Part of a small language model's weights: a variant of Muon for these matrices.
MLP neurons of a small language model. Each row is named by its layer, matrix (down: output weights) and neuron, and shows model dimensions 48-143. Each number is 128 + 32 x the weight over its row's rms, rounded and kept within 0 to 255. Numbers have three digits each. A neuron's up and down rows have the sign that makes its largest values positive.
A block is one neuron, or neurons of one layer that tend to fire together. Before each block is what it responds to, as a language model described it from the Wikipedia text at the highest values.

Description: Mid-word subword fragments
L4.down472:106106102132122147152139149122153122130092109096169144141105159134111144131128102127093081122102108138197101127181132165161178092113165132072128141096186121052161158172066153197193136087157174165116159145192166158123117069112176112139126118167091129140146136137126131127154164105126180180

Description: Mid-word foreign fragments
L6.down4:125100099186156191103149171106097147164121075158159100102123154095092122138114141181182103165193151141135160158125113138106163123059126127123106140163146121093127135076098080098134112142045131144120150134097100179126107139162149136118108087084122096076169144246159061154155206119114200182
L6.down38:143169136165133179136086166115153142071086114130110106147138087136129131107122124113142094144111137127118141098138106168126122123128062211108116119114145129161092135091142116080118139146162122120146101044089100143105127135050103144130113121126149141124130117156106088095128159113115126136
L6.down71:131156117123134116144187136150086162143079141179133160124077180116107098149156149172200083163185138137123133111095138142109233114088131125166097131157112132135121098110060102130088116104154107157087207073147081090088135137132107154099129122154123119080168170117113109163128089064116139136
L6.down85:123129107135153146135068115131139075144152098159186141216107129163101126112165079132142096122137128073137180115116121147104105122171093160085118144094116136129169141212150170174102089211151129156177132132117158183127149058098087126128146094140188114165139084128107101069085167069147111105
L6.down146:093151103118116134161147079102134174124151140140130098112103174162159147167094125079128097081136109177117155107098134099068135136150174096151133177132100114027112057159144120124108138077155170095092172107160141143122161163037139162165104114120132112096149078148100120161143134163114059191
L6.down476:125121149096167148179196129182083116073148103184140060120097115202146112163092101152207106065100117135140126147078108124145172124176172106145093150108114131098135138161130089158168109182095144129167173150144140177043154151112154115083123102165141188115148083165128101140109120116131114164
L6.down497:163159110139163157126136145121144142117135084107131121045115088138175133125099087141149142103130115142170097134083078089120123143165119143158101039126129129183178189107037163105115111153118067104093100112149123151086123149135166161112102055169093167144158077106099116176127146198131107130
L6.down558:091172125124092133163140162112139137106130142136146147109089120145151121142144138114147142134151148091147117130120163136146119105127111139133127136146071148171087117136098130123145143140120113095102122132057102123106134136135151103190110116127148095130145164115134111136134107161100172183

Description: Country and nationality names
L4.down199:189160109085092178078151046139136094086143132107139093155128115127175136138123100113123118072128155116106121159190089117069111086091179135191159151194156199063146181152134149065168122178094133113122157153140133171195133113095085154112074137058150065094114062130196191128167155105122097130

Description: Initial W, infobox bullets
L7.down54:120111157176100039075097077105134136070134149123047106180107159130141147099135123120148081135062105121067101151138120105091128080113104134129170123102143124133154092111141206102163180125166143168161070108077123125102100103129150119103161138131093108120138076156160136127112097127138160093
L7.down75:084152123132116149158141174153156111111118145109121074105097094127165181131068126132127166109126137167155140118111185118127133171102129172171144096107169140096101117155174169141112161107108174129112139121171137072089129132167103144121032173109127154134150176112126118061077101103107070103
L7.down112:159154095136071110153110123131147129115133132142121098204143099130167150106141116142137111154218138112109128126109168124120075074083106101102143155103156110116093127094203184157167108050146189086098160138096123082155122126146150099108076165140102134096159113129124094133154095126139165135
L7.down307:116157149107114109115132106157108117193141085141140143121106153115212076114158087081154084126106081162032116154130145146151118089123122124088132093168119138186112079100112114178127099133172137157117117131139090147151092124105095137109164104132110087130127161121087134098137092106091089156
L7.down366:180115117153169138062162149153107078145077156144186128139101109104123145100156180102207101133154153162138082150109148112146164149099145178155098127064198113140073124200139174047143134141179157104119110114202177121117139142135091091117124155101149129116111103067098104158131157132154131180
L7.down430:139135116141103106093085178197145089141151043156138134063065166175128093070141118165159108205158151181173100138136105135131149093114121137134097157134102136110127155122130119174102112133106118089114161189048114123097105135096165092127165097132130157070163163101135172152123110149106095085
L7.down447:132122129120057165139059125142107119116174135159142134088101107153083134162101149105157087120077088079165132102102125124142057146125140111107141186146115099146092136134175059151094142116181187077075105127141179089169166076110170129128184172081158139112132146107191143173121159083088168124
L7.down586:166152118115102097107129143125160131076124106131123125137171140146113187078120136120088163116179112079144157157112163100125117128115094146151096074043148097136144102149176147152148063089131114105130178091126084151156136144111133094102145166117168111177123130168127117091168133124086141176

Description: Place-name word endings
L6.down20:148158106097114124100059197137146144119124122112098056139099106150124096133150126126128078104125152105173124106118155164092120135092085182087142127103083168137103127096109075128144145085102108185153100134121128142128114116102081152105068121128141115174156148096146081111118118088131131192
L6.down92:151130126131134143150167144088173140129105131082124092105171136128144128124118186137093114139141097101108112152062134086179177159081111131112188124164114152125116086092096115131150104151136117094183146099145105153113180167091139105076095134070119100126080195143160137124123222133120124174
L6.down124:115129142127146096114113147117157136064142083125197160111130137144134078152096158144128123095187192135155129134118118118058162139098117101158205091128113161080150121120122092095123096104150142166139138193156152115081055076115081146162153135179170107175120138118062105130101165114079148100
L6.down226:155163140138142102212136174103153114139164110107180106113139152155160192098140132098142147160194128121156104112096130108116112163115035134114136169086107128128068105130122166089153117115151133170097182125143127144187165135093092113164092090077148090114124160164095094109176144149060104098
L6.down258:116128081166141191125158118157145170152086124116130132100114096133174151104085168125137146121066126212096144104058172169157095081100128147119139148124196106109137130117128117135122163119160096155157149159070093093147096179102111105097185119165127128114079087171150186124168167114082080154
L6.down335:147117173108126085152167136123161098126115115144167128113187138090113126147156149147133102159146158152110128121112132125092101125156170125124184095127174142074149134090063137105103107133153105160126118128119171100173128096076070101136100143138151124095070126107114108080142108109198107139
L6.down592:092064163153184108113081102077132075111131093080094114088144107114128124163094118150186101086149116115109082131112106146109179128115127114100141180130150151088171143105111104149156113177112103151133034151096148130144144108120170136091136123070115176132119115072155104134140110177121104117
L6.down636:096173144142114106137150173136132149166129107092136077143159183090159177140063103108101145084130194114119098159064109137113103132111166138154163113173147139107097069180144098152148162058127122048083198115120174098124168122114111121150091105098113066122136146124125117196135133141086112140

Description: Place-name word endings
L7.down81:187128128174132124089145075090076086076129137107094115136131145135161119123098212135100169139160201113119190131090084132136075112097119176160142153105114157140187113102106145166045093129138116148095108095143134154179121191122118178121086168122089132082134170153128121217132149110098131127
L7.down178:127164130209161168144197117204131078131111169160145161134148162135194099093141099114148053103059126109115136103124109087139064124170127114129127116184113078158168108127072172141111158096076124153166173132200136134116122114084100157133155150145109134162097165131176098165091108104084136133
L7.down198:157112161119136080125138114124122148088168097128103095147140123080125125095129088117105134089062125175124047137165142150105161099141087153103113134097116144126080093105135084112134110097161138145070144080102174189141142152184092133125132107094144201131161174100123123149107132191158117147
L7.down199:143155126143108126079141066139195164204137066069114142111161134158118137135187138146108141058098176121127082123149151185138107103125123080060116178137067121086097105103134132104148163111151166167131108100147147104108149073126096119093142140123103147166114114152101116120147103153122111117
L7.down247:109109155122177104149118101109187106161141102091162105103078136151142131157148129131183131082126129088068160143140141143161123089112141167124172145122201120130146088135105108153130084094122071165106109130120140156085052120134127096113147074106123179127115109109172148111127198097115124112
L7.down376:198184132163139115137150099168146114132168157118089101111181107057140133133127124182144119163148083126108171126134152106120113077157187182156127150088175111082136104134201098120144169128201133143114157126100128164145147068156112151144152148095186076068124148163115169115072172095159146130
L7.down459:100165063111121129106150113138147112090109108081118119051141128087095161205151140109182108095125075183152051126161131100126105133141118141094146165101148104145122125160124132115190131088111141173148129163111145140093113067124124198107173164156134112187140132146092090160115155131142205167
L7.down549:080139129133139113092165155122128124148128117121142065146174112118115147186124151169196135123116143143151147146047145085179155134151144097109161111139136130059155137157162044147163135095110128140106134138063129117151132136156137165127151130065122108118187167111089153116148131172134140118

Description: Initial S/W word pieces
L6.down219:106173128131055150061099130118099145117158154132177102153165151195153183123169099183190180080103111159129185175093117132138131069167140166133146130098124114101075118183142172187163150118114105130169173136105079154126143080156128132115058091131145153130101114183095121112167117082089144111
L6.down246:113091172131135165157160154155172144139144171136155075200156128080141144140122156106115151164131143219173117063145163152160112081179140149175083054128139052157146098107128082152163107176157073072166157149132182144143149154144129114105178127105099079046150123080148174099176113153129116139
L6.down296:144132097129174043097099076123146182157156083185121137111175129118147147143152153141142173067104141112114085098187157126124076165090140139158211093160176142122186154144136189083186093140098104182145154151183150179126101153159098091126071158128124113074133155131176148140100176132089166086
L6.down373:168144153132125148127136147171139128164165186192153094151145104196179149097137137149128105137124168115144157108137145120115056153150147172148074100102120131155070145137103177118137104118100140127145151178161145168058073127087145153124113144145180162167182165123126104084087123119129099138
L6.down394:062144066134155109102147093139159093079173109140161194139133136169102176174155125118137092123096154109085144146117139158070121048097081142134092114086140107119131147105117147147154188095091128128089100146103141148099103162090107112114143113148098100113121116100102140170126128098127112123
L6.down470:174128173139119177168157119144096145112158156116062121170162091066101127114095084152119071126152159130137130125059139108120132071109134129136117061138111157114095153126076200132139150154103120133146132110147163101141166162169148110090138208055180133154128132114201164116148167145115150156
L6.down538:156094178119095140082117123089137154130108171126058108135105115147138074127166118108111061154217143170166104106082115150126140113173122091142099101174115145109128166159137095152172098094076114103135115146171156183083110117113161096117124120121121123093166082158159190087131111130175124084
L6.down618:107077160144128148113137136089136141161158113103107125157121086127137173178126122096143104055157188154134098129122178131130133148122130119077052185102134100137158068156076160084163141162128133132093082157147066152130156096136115167096159171168044114126143121105168125150121135125154097107

Description: Non-English name pieces
L7.down16:200123145138137129151136106102057070129080109121070152096081060192132100121101075186155145126162135171153113136155088130117100032095167123111128162138138116118182144111131127120141152123131131087151104117110067116123122138088103163112097147106085111124143139088121090167142092154150064101
L7.down164:141126123082122148152191113072102129099058156063106150136166137137107112152129209161102146165120212130104137201113087164123078119096197167137095129160153097121164134097118139113079078104094118157108130152089093111158159128083113197177143135097130144081126140142125132147156130153114133126
L7.down500:104155098136130110163140172118099076067146136142097084146157129152109190124106147179100109113156207164149128163167110188062162100104194148157123132146110100060114058135130128160121169099144133152088120086146065114053101110085146167114033164128114143100130150152162173157135122138125152151
L7.down550:120115156055104167128129098169160136144148079119126166141194125168101127194135187119156118128118176158130135093182171172161099112155160149142151099158052103065087125104232123139167124154143138070113123131139058113195083137103136166168107118154122139183160109187079092147144134143078104125
L7.down565:065134089140146111127106202118115096155078143121157109140163156090206137134106111155099081141120149139170157112101145161133139194149152115145093127079114124127183145136136104097145156133146123153133144129097157136165096106150120146094126101100162135126110129160072158185113143101154127194
L7.down621:118076129144162102037118150145146158126164098139168149128136094156080059172117143149104143151124102109119136060123162111173113162113103120122115114172148125102160134098115141126144089111104088156145105144135102141147171209131104129103167124166100153168114062171138153110118183114144131150
L7.down633:135142113163082187136111165135102119105194084136035125134114169078124086112160118104150170145129191140151167207139158133144074140113114143145092195115121103103105119126136135104126082123107159129149211124171126125179092114127173187088073161084179135154096111067093130117135153139081218126
L7.down638:198130087118162081088109014158124171090151122124165072127092136060145132140135146128194172165139160070175105153125124141146103084080136119114115119148119135149167177102168085154080186095086061202071121130095124121077145094122166132144140107160123087095104091112096155155155142138047120119